Weights of a small GPT-style language model, trained from scratch on English Wikipedia: 121M parameters.
MLP neurons of a small language model. Each row is named by its layer, matrix (gate and up: input weights) and neuron, and shows model dimensions 0-127. Each number is 500 + 50 x the weight over its row's rms, rounded and kept within 0 to 999. Numbers have three digits each. A neuron's up and down rows have the sign that makes its largest values positive.
After each neuron's rows, "fires on" lists the tokens most often at its 100 highest values on Wikipedia text that the model never trained on.

L9.gate579:494526509528560484519449505493505405519481482496516550483522516576443401561542476454466525601427457443525499539472555510478408480455577474452589517506453463381455525494534517493518487499513464480548503436507497570568472474509542538511577470568610456535495432538453561532496522425400496395569525455447510475591491483420484558594568472485396520505496484456456458455533520461568535462563
L9.up579:453568558442530422569477477425508494492551560518445507599511596490516587568570469448547395446561416514482499491515556502589523434539372524517537543558516423539428564551547471469466487464494535489474465505499540584463397537542455444515419459430575453498435576451561576460501450593416555526461506496479476486386368555463577553476433589582474464495573539495487525505487450524541519456504
fires on: "==", " ==", "===", " ==="

L9.gate712:636428542508466540533499517490498442450529438544524522466523536508520498516497463530589597494451575554530487508488540378446575534546556378534422463534458552510527471460420454419488487543549423555501458432555562419465509432521544452409438517554422445570512497487488519437502469455520503557430488468505559494406472523467595534546516489543479478444503454543484538483517531525512467544512
L9.up712:473510413562447541496516515388594484428537491464468449507439594461489504519488556545521490546467453504519528525477556487516572459416600451425522557412563475503519503463501531417537466479507499402501513514524514547536460462588475513552467499457467416483432502428515398512529477574588496426515503536407561487503448495477541561460443599388533507553571470436405480573526551442467452586534
fires on: "\n", ".", "9"

L2.gate1605:461526478457469577526550535530499524600538479543565544457595545444451444480481485559548479528493465564534569491465556375444541544492629445510523514523506559596403475486365505448510589504522421448477448476509501444440500478526514420531501545593428461500430457477566526447427436521497428491500453565423483568498491585506481513493496530438491488521568494517404481447539512581483469420528
L2.up1605:510440475436609575482489431394537503497549429491534554420609554461473445568437533526503439543433562481405539440479594433489566437429427419521503524485563568500486521582419475545610464484539511449526483572627590544522579537427533502488514577598576438553486440507491575564532410559395534457580457504511425546521558508424492425483543531564490561570428532445407526402567483502593536470517
fires on: "2", " —", " area", "9", " Votes", "ward"

L9.gate1129:569572448509559564470454513489411415480484548451520492572472424585501530467513484435495501467481553508548431564532541504594379508459547489577497564497418506543422513558596458543477454512577426532538453561520585494491460518477484492475559548483507544555560493553457520392511436530517388569538535552538536480503520453406420581537477490498537508454478386501466566661477530450439442493536
L9.up1129:543506502512508588527519438407532457464479455410412516498463530593476533554439550434436507487559565576478499502503471456467505515503553489584490515521480481455391555473536438459519529540558521563587562461544537419481606508472403474453554562465477514552531464492519502514446478518413427535521507477446494547469529440644483543460459422511558455488553464477541516438562589440480449479523
fires on: " ", "2", "1", " (", " R", "OT"

L2.gate1563:423430539457515451461465467553402520568526584447551490466523539519519507513513478526526519509514486472440480508504516499448558433486513489547507620512509479536549499545384501521554485518578593464573474464578457490474449529543501466477438535484462455543416540416516420487433458526542513410467468528454462474526388471497531554433493562485511542624493474476498537473450493489548496460532
L2.up1563:523480587466505513344437428512391474465513519570482451485563507461560481517567517511531580447414463410594549454472513464498580450576493484447426493485483456526528529462520496475519613553546542481542524513599556457553416523568539573504481554561513474415463568521480440470579635540568458516429550491439460492498450516462527482465450509543478577496422516541536554453536620575472469549439
fires on: "==", " ==", "Note"

L9.gate1694:554488485489428528490585449535557604456508480490503530490527466576503530545535490491513569587510470552493620479519519509561457497468608494567501481535544541494562549423509451477592585423537471422535470423525553406515514486464561421546491526559516477430466489469477506461480500528417417581470457455433509449467440512553459546539557581426581411435514537492465560494553447524552524594536
L9.up1694:539545536455439488551485388529441504470531473508512540493432551496576543486565524541499563410486484474605480557507513492575511499520571523382505453567448545486569491513518418552462557594551458464500406445479513492532505493469518485492498505336476435608496498485436529593478538412521448430450486518534480452562457430544426549472476522450416517424519475560580471469554576474454464540414
fires on: ".", "4", "2", "0", "1", ":"

L9.gate1074:538418493539573496481482575474446514561535520513557569430582521457509491480520488565419452494397449439454471521592531541535423459569524523520457523504546541590525489457498536531590485489586439477448554545481548495477447472457484529498483476460562417455496521490488525553608437504449423503575520510530527590462429465518420462463458475468546445522488452483461447403604453448522430513432
L9.up1074:548558513569467454522507452433547501432592539486508523484392494601478523532442460486586434518564547584545473506552540470498473492491474475505495507524597544493375463564348499435573532533580497512448468525520436498518533417462449475540522480559466434553408414404460528539467453497522432447417541507434569537529566549438480518525436423475481476567616599574488544540544531470459471469493
fires on: " (", ":", "4", "-", " "

L9.gate429:543503535441443508546460482532394537491518451475498561502469427499475492480526496453498480526522483495479519541399537527457538578491454461406497501456468426449563438468490473562438559482508469403465444503548497542459482513551448494405509436435419505531574371410567538451468454428554488507472446561482534459534542525452447480528486463549437552551513509479558572471513558509470441559479
L9.up429:507502551513374468446567480393483579507527506571467524561472396451472507554557467503580508456539485517476521440448431575471515503511479497440498525513586516594479525458368532511495565529489376434407527454465593583448508574423523542528503441469508424487484471469498591423508455517488452423601529529424500443533611396541517549499517535430541404520586592456454547553450548434558522559458
fires on: "2", " ", "S", "1", "\n"

L2.gate28:528509500534494498514533457459568530444368523536453515483483498546441555482488569452487475425512513501549467507534473525479432515467612429490484543485453479486504520447463390547631494550575511462513533536482464563452547482528530477532559581562471499475440451374527456499508457593446527549511530480561466452535559470472547563398366561503531478579569536594442508516467483484510533400486
L2.up28:588550418563544447479405484422593577507501482493454495522426506461550450419511405423456563521508488458414535542549505441453514584529509555548546516444429503535417510468520443482577507550460437498476512541497454454556458433483524493466441548463482477530500454436559461514564496519528526558466570539475467488434491562539536419537476547497659584489497541467562513451585494463548557453569
fires on: " of", "m", "5", "a", " an"

L9.gate1474:531560430433524464524478381471514542512527510442495478525533505537512496480500441554460581568538516489534475574426537580593520561496562516563529575513561519409538511568494546429467501480470437436540534537486567380435535450570627485490525527581540507461553547486499464512398470465433534570412411540438491489454479443498450567558392469402409477579482503540523482477572582590463399452465
L9.up1474:455439472534574431518515490524553536497437579514481531582524444556551416513460376462481437535418461483451505615405505468509477441464422545519507529428412536562503563472476547450467459576449560502475463550555416525511492602446487451478415469545458493418464605431483441441512470509511509546547478449494469585477523475520529519525432584496433544527498436513493510448548466485519584458469
fires on: "==", " ==", " ("

L9.gate1486:424526417514474505438455486543473473520450527436487521448389398535591522484504484486520440553543475522499505505518443459532594473455493503419461556515441500434516572571513590546546442572534611413410523454449506452581558443474501459524481550526468498488490543589519478522517517570536504512452478513563458596498557517430500498511485538467504529531443517564532549538573413478542602546520
L9.up1486:517388514536566466626383550526546536586523555402517591504574403446560477537502559592518574440447486499491565478447439507541547504507428498468501525451458523448551544487544475460456439510462485514499469447442610513506498618561466516442550537563568488515570532495570537515411502506422455522414433554455608397514504574560483504516532509578525429480566410548479394451595506509564591512423
fires on: "2", "1", "4", "3"

L9.gate259:502532503493464504555499507533563490443519540443643568450476415484609627510522407495619440488500504533460481545439458409477547473544615523506483428472411603484508511442541468474519481407470580506426525503451447468542508419419466482539538511479531460529489575527481432516426624581440431503455438589570478501456467523550481539383492532450503471520518472556517492571576484492481490571380
L9.up259:481525468471564424492528594524541533574460497422462489568445501452565539524515529563561526428535512564539455533489491449561572448532534446471489532440535490443512412601541540586490427456513448563421488598510533469507433412377464482517534494550593465435449506492552513510557508465465513526580471525475522567402511539546494498528545441535536468560527597487460501471352522413487511459465
fires on: " ", " (", "-", "^{"

L9.gate1189:526434466486458534470513459435588503502372532497554516510468466572459460570445532518423480575412494516523500475515546536484535561448576540578474459603496544568513515480506453448517537410510571452541471511430492539497502434452599381472526478535470477455437494491501439541468497547435446491577461481484503457406529602473449476469539411463532575545549526492460498459553562563499513424518
L9.up1189:410456486591526556527474557526493532489526493486544362402419471461454463546520423565495544571448561428625437516488485414482493443497472627457515450550474514530508536486483484546472426447504599570561414449506535428559483421473566544547409481515583434510428446476448504427474496462439417503468602394444443455470497457510448469528456504506516543473464457498571509538494486495445468410421
fires on: " ", "2", "0", "6"

L9.gate1994:500482450466449529397542406566511507553529528511519475494518522499456491607587479429433564549441492532495543490575562446559500553516570550526501533486546496551501461381462468409524526487523537515531555417387516498498472519450520433428574508393588482398560487535553508545516593557474469595555516460575599564484538530494436484503565462510554520419455418497559539659448445488458579572558
L9.up1994:548548531532509629423449628531374420576478524425481481411448486472405487492513507484515505519442483436473476536522608476521571505364510456619387549482553520570443563414530470437540490451467547558452459442539475484471487364484495506403520480546489491566429568513557568408526543442473452585520570557493574540422429425410517564526496486540483564579470486537493520507517489529437469523505
fires on: " |", "2", "3", "1", "–", " "

L2.gate1821:532563467556544487498439468410532443541551530570434482472491450531424527521508502456504506507511470483501430499542586612548455566471456502441497535601456569464568454520456516469578518416552545485563428507500490457424502517445580529509451433454465538541502569539560524506392497466464506590499509501454623480526468366480574589441501509543477523424548598585459579514473493515463534507421
L2.up1821:535581436515398426458388488431530560452553553480496536477486551479519529555428438594537558456522547542500582575458527448452511499467442508489424502541527409504434574513432513488443441522450482548568446440440469545524548509399498468536500478446511514438570425572444527505498562411523443511513476576478471419508479424498516484581576443529459509535502477552450571528569519402499442564457
fires on: " at", " Year", "year", " War", " days", " Years"

L2.gate1688:439449489434534434562566459374505447577520528504505415515534550505517494562478409482477506408572489484496551461602476436672462438517560498426510516572565483481531565415495565579433520471548540524542502495479567416496487537461537544408527458469535378428542473500520447472488512446555519475471503613533456453534525398457492528558447462496571584464555435537495430505465502569484514530481
L2.up1688:465663482500519531429520556533468491544576525500521457590464569501544437487442399442424543536576485439618568564431521484508566475529532555556483598516572433576526413417547519475523587590462543452507515478531565434493515452573521566437565496468487511417449514578552576471531545482596483565477430486514564422430514472481445468552487446514504568548457543464522582496536566428510548561547
fires on: "g", " then", "s"

L9.gate810:489518488425574479453506498473548450563525541422418536532526296541544463543541577531526501520516497489526497583491483484501355545519502430425511482389458495460497471514430545496521510462507475397489434578544525445559441522520554478541453537514485553582451459536510430528442457485586437509525509492528480584578483487541550542404440422445496500499586545513518507511425499516491510561514
L9.up810:429464487482457532473477495561516445522481465535531517504550486444600507524484571581532535432626571483472553486510614452494569561444536501487471530583430480533600436579469481531500473495444477488447343480473447411483505516491545529459515453499527432429615424488521448481494575531557448557417464484456492530623531499398534487551520471510537517400504541528560510449524434466489456417463
fires on: "1", " one"

L9.gate1862:563520503397508439506479527458572448559412536507464478547486508468532556492506425475496536449601517549477492545541556533466500539512498494579508460453556463482522502587515550441505563460442424510480449505471518461446451423544467522442490478514555492486514469398581404501463456558515536586415488541539507533460474426463528498395500484478533568465526576508539487486441594432502500532493
L9.up1862:573553518476494549570520501485484453544404454489523494553491528528456538503523473366476505448496525511428499550435538443514481495473503468521500521571502497599601454536544510468530493439492412499440488496451432494497432486576580564429444457558524409525501410487538495405433559424612506396495498533525536442446562521531507502540552485465552530451458382524577543494429575445487465561502
fires on: " ", "1", "0", " on"

L9.gate658:527577456466421521456537424555459514468444553564459529486538443453470453449434454549510560563447432410557549425503479456537449519451453446593470522457465514511554476567562457478472483427536538546503595516545550437500534412482563455442554492487455549439472476562531431504515550510431470479474489486544595475546443512493434539450440593438469601466493455454484468464507494389516516518525
L9.up658:576487566552469475509520485567385547490398445463577445456539484421461416498486430473468538522440560491428466574541504417455617487415512413382431550525475553577435547547506543463542490480536460446405508455509432520514562483495485534501459488439435562571532416509477516552410523591585515499557472574541565533505441502557486532516501385592609531461529522426543530552453540449451532422525
fires on: " ", "2", "6", ",", "5"

L9.gate136:414548535519464475477583456493552563458442499428501518478527485542393469524551548484587400507595471638574495437374537494562530459535526453442521529521540560501459520490468457486533487476493528450494520533565473487475535519431528516361508424486474482528497458446518498516582508511608494621404483428502428528491622426502452466509464580493490447498527475504496567482538472476550501570544
L9.up136:600510469522484490490532382588540462511401486542517520533458522388516448529528519557470390556485428488522381474552568491526508459498544511407479446443455535559553475537571550537531485503506493503502429448543557475580527459554544531520401549540376424451461450554430461460550442478464505529417518476461539508487425476507403414475533496508530463478443417529453463460530408518563446476438
fires on: " ", "."

L9.gate1213:459493529540471551576448455470482452525424458480451552524596468528427525442531444469513475458490455514432509462427467465511420590441533496467512470473463531466511416500484443512536441390530500540455541534382551539463534498466506524520574509498482528489378469406585377435450488534460483457497452535546541502526504590489552419486494425508497462433584500485489555438566447573530526439512
L9.up1213:502568474525557446464443538498571541447491514468557516460542522527569455486510504478480492435479590558507534510408531519457560450459540495544611533446418474468566605481531512431489432532446419362513530469381460454383564530541439590403563447476426437513581602469544599457450515489486563550473501514477414570473575405624500462475537446520501495551464510586518499512585401475472490518536
fires on: "7", "5", "2", "8", "4", "1"

L9.gate1185:512583500477436529520574470445533455473502535470511393471378418593473547582442561489654529522453412624530532572496491538453495469516559501420450518503402510599544501530535465519496492542553395425572429545606461491493559468503525543523480437533562552453461532459374450510491538466553422547521543443538494467517397499572526609558483485427503507521553503534501503480476489484568504468573
L9.up1185:415500456533468543446599512444443555493452425443457526469482399493410501535515566565547520474575465473431457545483500536438533533485522516541397424532455455505487507464531591443518503449484503503471528491476454488499562443498489558495416478487450572447484418562465562481476639538491505431473429455601490502481529418477508525596550435469520556496630508598581504525549599519465514407444
fires on: " ", "1", "3", "2", " No", " Vol"

L2.gate1782:394539586558588444574485420439436522537404512475481482402511542516445510525454515406452497532538489486433440500449432438587606430487432490534479507451509536527427460426493477430579535554459462436467480455518473474612401538549470481501457501478510469567490515491583421411460636445529428471415541550489501471452573497598441493567520441524565465511493538583541402575470458478501385519563
L2.up1782:383486553574536501485504439548456550544568438440473514515491424515507494456413559373482412480502372532595540446404456484547552540435442518476539515513474348517535457419599414479599450463493491456528554494537471479462457431457520545521462548501480430524476473467417564531525525460549534433454546530408506490539535435469496552549537535491448444517461457545569443506565465579448413528537
fires on: "born", " which"

L9.gate217:448499490514467453551501393543607525485510544527541519515504454431551625487492546463547493478438498480511490496539545526484442405551430495479534544385528494487495527495483544536538481518482513490542533506440413488523412408463486469490465456469547446589529391523463477566512407527488547441495473578600510560488525439489461464390570448622477563421495559423509543526505512496556577512449
L9.up217:517454511406465491480478464468458515538520523520457513439517529406590466504536507544531437475466550512502471426476476401449519491403511418441473525570522539454497502572422446505493504413540422556527437512459471549549454451425530550473541466484454521455364489401599435593450477460516485497506470510457622598524541519409509500522436469519474414513605478550444479523457524504449422544486
fires on: "'", "-", " (", "T", " ", "0"

L2.gate805:589485411445475518525435479497557552454595511510473591503641506457535475515532529450438462447464484508435507491480485382476480468546507517507554497484536456572506529547465525503442536462577549528475517432448537513448544544572439439532528466526480555397496444539539484444609473469546514489485584448442489520594523515484505508429448465499432469461473552531455537477451537453573490579467
L2.up805:552541464465491455548568524502542581414421580453497427533530453402531567529534520501571460563410479559440555490403546508583510452445604479507399431513458523481536447507412473489411467491468503417442585428513457502443449519571554450468570402560541477523593479518475465475559480484495510448473546467483505501543467539500478512462533485534431465509448546482512435542560491533533577515456
fires on: ":", " of", "-", " for", " including", " &"

L2.gate1540:473477581488589588498558507569528444546515509469531535500547556465573460529533531516473445366470437582567522500448434447514490510478550485451534478538538476525528462424502596562514466516461535532531546526517578599520456478517456433529448526569404554471548448465457526506510530476546433507444529449480413422556527417489550505590381443478527463544510492524430490501489551472519607535447
L2.up1540:497468427549544587423526571510461542500451450402660414554535542412447455594515560435484497557501504429514537552442518456473438472527541411451430455415567457493470487452492460502446561560529501536502504461431496424504555425492533484537533538446486586455522503380567489431552453441492503538572481475494421540524430416402499514491409545524593563509450493603634556558400487423423433528553
fires on: "s", "man", "ins", "is", "or", "ard"

L9.gate1133:561474479516505484490462521556545586532484489513498489509543549534422445513523471478516514520550506624496557519427490541617535553554529534521589505496479466481450458508504479624507482394534523538555449495544502543447535453543520525473421548550532463454491508519512549510501477612456505620440537543520550600540457552440456470456405609443517521400544480417576523372514565498593455590477
L9.up1133:540445457524399467586504505526441465476510504557522452431441515473488453492586415429536539400555535540443500451536490558532558555593484548504387615471572506457461542496557487509602534534418519458540491541446442569540592479567571565551546567427576546498493501381556539532493504527465530500454485528469477569486531563589463583624516546504434553550493444435509567550459609623537577520511
fires on: ",", ")", "),", "9"

L2.gate2039:588420481470474416579449572504471578479491495487410425526473441582470464527510438502451484419431513497442571555423487498447538472585469408433460540428539476550493558448449511417491444455514532482403481413581481455482484466529527455533498512513472406490514565582434505400480462475491418502425480539537513485454465498536538538482455511424368547478533557434450520505536451514526527524537
L2.up2039:540437505526460468562463610500471490487470532465558492466511523573441487480512531543404443544458512537477483429511444530393541478463547512510536488449512502553556479536486535452542437405545576462469468414508500403533447551547562506473466561480541503474490516586555552482461441523428490475568458485535538493455442497469548526569499540445450537563454581445526575503579431471535549460604
fires on: ".", "==", " ==", "\n"

L2.gate713:492534489437444494494498512506543548582421466523434581389550509565519396500497420499538509582454606490460557453449431483575449531574538517553487483472442510528496415484496527534511584416587445455540483433524462464531437552504465450553442487535475475530514534476449474450477635593507486522405491520514459512509499524602545504532452536496451475557577487448445526487467409522583536513442
L2.up713:432449567371511483490445467478560483508606464543444548519525523529500475458534517558623450438483519505468442487483471432485462534540552646519551460510663452444531472548484517504530577510490460525572506498453469450453409558444419578425530453513401480495580513459527465399489520518551490478436493508575470427572519522543491502575489527516448541493540519430476451508522576479541430493580
fires on: ".", ")."

L2.gate881:465510530484403470437465602533451437563509520533518459474510518581493444548463485443486478475448575552468496559414505479493556501504593402479518389449544514513438450566490615463523467517520538448505518521514431431440567457537428444540376533468480457491590598439533501573553481587467504543516539539424504537390492412522574448506561450438544542520531538450576466392487458445519497524595
L2.up881:607410464551466549530447609534565525456490476469525549525493510521467532452542495490476457414470593472540637442449477513546474565570549486565514442501545460483542469533489546421492469486499481536517463551549402458569474453573468401536434474455561559532546478528531561407439524565477479532429427538428429611426533417461512508518472492467482500492454532488466475424512564453477556515526
fires on: "\n", "as", "==", " ==", ")", ")."

L2.gate1792:426518453480417503437418560481569482481534622391589471532521429509408457424542592505486503475476555499539555443401500508433511486494490511474537575488584582560491491474410510529546486423562466486399495539534568447416414520454540430499415384550517500422560575472504421413501530563436510378492548473524501486563543394441506492448450472482565476510555549471517535447498425514577550434490
L2.up1792:568534450419472503474423543487553537460461441519503463559456540487465525435514480549514461465587372542490496513454536531533406561520461497531530473596467503433548548473524508429512574465433558487571432510566543494488540490473540418536496517407479502534524516502538472463511567431475461570538457468508440535500524509417566586511465434519438401562447487522559461539465433561427562455443
fires on: "d", " and", "z", "b", "g", "ie"

L2.gate1924:484555475427474538543494516565426555478518554419435616545542620569429496577446444559428613473497485481531462484562380468536458521452504493410496471476483555515535471534500465542623541593477533581490485554442579491502501541499520422535538528460487503464490439455476459499504544569486487479567430507502555444530538481485491512557463529417562495424505504510487546457533476458405471421506
L2.up1924:541561493541532531523508535518554542573510398517406493415498493546462460505497488498485484426456491487453509465435434390422491485456548481438566500489514568504537522499525557487435443502456445448495515535579531518593463466569549529461491438434463401546563529482533521481522554562459500547559550540553562499447408493479491539494472566498620460508533544432458461462445539572492477410448
fires on: " of", ",", " to"

L2.gate797:586573495508430516452566488510524463462555427468467529532498518593563397429548509566467458417528423438496416444542579540505588491446499437562553516430447528493442473553424512459555511466509520512497468528440425515485418450489564510572470525543432464531449471445447491512500560481478502520418524446531445531424520448495560543483477451466486514502513400529551433511457426559439403520483
L2.up797:522573406420417430465605509565515472415410487476511513490547585495505538467445458541471530560530511458472456507441530524489503484480550486496502520526508490473562472513544562507432355478532545424537552490447487546486500435510513500562549490479514515449444614448464551458403478518487508495398430508435579525522564478529659552483485509481527552477488580522401537524473528412484451560531
fires on: "\n", "ij", " in", " place", " and"

L2.gate1179:429555471479477422561467503481540523525521595528483521472497462533497462563459467480458495466429518442503497468511501450589454430469449634536528424569447484568437499550504570504581529562509553542568489519502430483521479471438503443515425510547442505489522575542534538497581505511480481519481484558479512438449603560436451474569456560357455532514490580519527460577585553592536402494481
L2.up1179:473582461473493526483498528451458457500519489553411570473495537566489455540510531534552479571382514450494401538548500557575447474537587566479536611456510471492541533503425429557542552443452541564581453455605421472566482530491632484520563463444479526496538417440497461508514566531487478480545489534563381505461535506503610489587531431521474417520464546541513444466545508507503419434498
fires on: ".", ").", ":", " while"

L2.gate1312:549479522464539491538512451601441467414502492458440555468486584484463578538444505516518448581475579530451552526506440479571547490512580516522477516471461512479483558473499417530427495436417522466560466487427466472520410522457524432524502458514439446549512500515624511545534562461473522489461510570490466405553483436443505493520502442468513473531579510465506526529474518515457372540549
L2.up1312:473548512506474536538453495454494557545510520459490427490470433545453484501423443580491427396582483585563578433542473513441587540459455491573534463566476432535522435464518591490559546464443580523564615433524499447485444471420503460515557519466472484469510441489507606572515473426469541451427464431491461426449386550526476432545531543515547535488521509451444419559566528481564586446559
fires on: " which"

L2.gate1294:527500579464442524579455540512491508527549565485522506463555531533427431546582537540446502559527444534425563436425513511432590489415505419562530547494521492563498543577443545534569429555481556444515507505432440496501460467557575545503446456521470475562504492505437506518497480471460510477443459525532500441497529450556484565482379450444481539532553555407478565456609475515514527488515
L2.up1294:496412584544463387468473520554559562530477506540363528459541487482568492425517465510527456430403417525548590564459475574523543546546520464482589547516523409536445472535520489516461446392496557467497413441571414581514480530600523505535496445513456466411495438444434511414447524515453402475417457492527460552542503460527497559446435515543425478562630482530462542478581466522448546559429
fires on: "==", ".", " ==", " ===", ".\"", "\"."

L2.gate335:495507467474476468437471598616522499524553585489610486570528516538444490474530472499472512511482500455522546521418575499438398495482480588598505507475564485477554544529478544463405529578529519403509524496514531425417552512505432459447423502481503519536569538582513447513547411484509424487448483432553467415475554389487454533515410474414408461503519439568509533483508492549558540574541
L2.up335:476455445543496592447440635510556483578561500535499540517471434529451435418563547568465414416489487560464438525467478579427486435551440405568452438439521529515540566549511487524456538511438575507552496507515477517507553487455505456549533495516441414484431556516490552530452506418477556430562557474543443536519563476507529496558545564520436450517568470434456475410461452468508430541484
fires on: "s", "d", "ach", "b"

L9.gate1777:446451428490394479515573431536541545602447538527565532465482552512580458600420459472495522435448420429618496547593487565565497488524431492604530559444490570538494584466548456553522486565482595460564526564569447458527498552426475497427550500450490425404442471551474470526463513596501514551508476575560445526434588504441480594505433442522522553538469544523541560537534460478509486510515
L9.up1777:480550534495443520568397372421483490603508556467475488453410508404569612491468444420539522520554420478506537578479503527533550383559431484481548498563547481459542538447564588513449574426585545612479474572568480508572510572503532519466499531584554463620553462558501456565489450403502518488466469561485469480548393446539400558433497542577574480521530423522402475530477537617502530533499
fires on: "5", "1", "6", "4", "8", "7"

L2.gate997:460526456485472533514426444549520545524551577447551558419574568464554412575475471428442543532445425546536595467469451379528420567506558528553510466590440447508450442424481571539493498429567476573469440529546504462458451520559609552503562541551421513403570542504518542475457565544543534560472579532535541527520533504549513484581475425514495488522553468456505545486564527569525452555503
L2.up997:469513541514546518412501437470475428556516496508447470499488468510492528421480431446500566393491529430494582529515602455571531586498595504449494455501384484530432530469463534429494433498473458433475435543580408446468447494498475491535474554575499556528530457553466551581504421450479500638410523495540466490548442571565511519606461455594434511514541449543528548525474413482432477572557
fires on: "2", "3", "1", "5", "ak", "4"

L9.gate1173:441433488579587442542480498560463385508508534459583518570548445451555466521488502510500438436607470537459512554451465490590393508506448468464463538442416427406480409525547483403570553493486587493520583547552599607507426482519525502497478561513453544529502490423562433553497500503438476468482517475448575526451539524491521583548416602491490453453489472495573433600521554454491537473449
L9.up1173:452540609506545460464545539497460449493453407575522575468449577510558391560416505576582459479510493540418528439388541516534480537568471449416572514489571493526525607517492462503584540498568499429504476392494498411510523464574507540467581530458487458460439470484508588477432541505534465479550503538533493435495539525485529569557488486454473548528484598567573514408453493542514433515516
fires on: " ", "1", "2", "7"

L2.gate260:515502420591549491415568508440497547474499398485519527444507428505566578555440507468546541490532536432545597497497534544611443537432587475575532447458581497567443407535513466425545488505471488509424514447386471511484501487532546444454537531570524496455579487533533405487464400514430505487508484471432523506535502437518502506429451513532541533444555435470446537409457455404441507584500
L2.up260:463544493544513460432426464510623576557450522487539468508472470526508494522491464508527495433505436517475509566456462446534576595466536545519492494526529594480507452558503441528513560417529519613475462514413584491444538549500574577508434474530434566496558517406420488477508433543502461480448465474499580487569509456551479497503438540484404424509532584499480555586533526496583431550435
fires on: ".", " in", " days", ":", "8", "anth"

L9.gate1422:508475421539514514532524588468500505495482463470518516413570447495456478547538555434449516442535380535475549440544527524526413585511491480466588497553434577469455550524453421527557580473474517549567526482464415537506485486463518480477576494518478533575402416501463486466546456576435444529483517532576516520536441482532497543528433515425481477490441508520425553455519497431583485396480
L9.up1422:591494541552561598521562420406531453540462552522474416439365461555481452575523477530447539555443482559603457461566457475487433447491465515548455484462541484433606585544592596445576486599548553563511503412516451418432510550503458537476524517522462473473546482471533489522517450468482539417518431476451567556503506431458445561503457434485530491504509480445430411446492383425576522557548
fires on: " ", "5"

L9.gate1957:498418622512472531510466440464467534490404476522494450514535417490500563492452455492593572513531435552583518558508557436496561649470498523410491485457447441487482533560537574506522514534459560443445445532509478567505446511529504522566424431497545515480398468538469472482521494481470434534485483628480468484424481567528495497423456497452566530424570476482426550536523481546532462542553
L9.up1957:564527462434454602439517419452469480560467504557555469475384431535533430535486457497509554558465433500471354507479442461534536391413601532519493575472506564477461503510528589527552536443553545586455498478473549415494585502551481508455479522595384587434495471470476475474566446479486482541462435530481476468453517521479557558554472488559391482454449467514462408491513488531538484493542
fires on: " ", "1", "4", "2", "3", "5"

L2.gate1606:526515436485516494425517482521540466589483528417541442414501527590442523499492489527559512498463410411512481519552475517461596507466604496542533515452558412576460473530468436579417549423505564524399416538511543444532481462563469434429550421448441473535448447466438435507527576514447453517491560447398559490482479528547565520446488563469488532513547432473600517443528527416630446564449
L2.up1606:465511464435456434508498474556480423473443529459546465456574589398463443486493504567565587502561448471466449421516520580512436466489493574495576503404419563510436549555574564560452441509544445487580516432511500482527560514468583518483511509488535476503470567537467470516422451448474471578457465575529492537466585433509440494584601462473448503459470466511475492594400527563493499427594
fires on: ",", ")", "s", "os", "a", "0"

L9.gate799:575508464511561479514499445465506572581448527513507542438525438463520473487510520455495467470570562541443517577464536476492432428559522482460560568400481512496532421548490441443517479497453561580392579449519549540565486525560493477485446519502603571549520509447518425584454473505508519458495564580534507469599540596516396507409483468518449472441488517490541426508505451569492417606544
L9.up799:586512457600541565484557497459462414570426517456427486436589474516528486544572497382555557519486505486460586396515443478589546538524517517476558512419463458423501436410590538483499507575461428525339492586428505416454418417520472537468586510518558521497533516494505453484528449571507448487500483421506507485505530561482496423496597446466472542510478458450452479499553493523579554414543
fires on: "==", " ==", "1", "===", " b"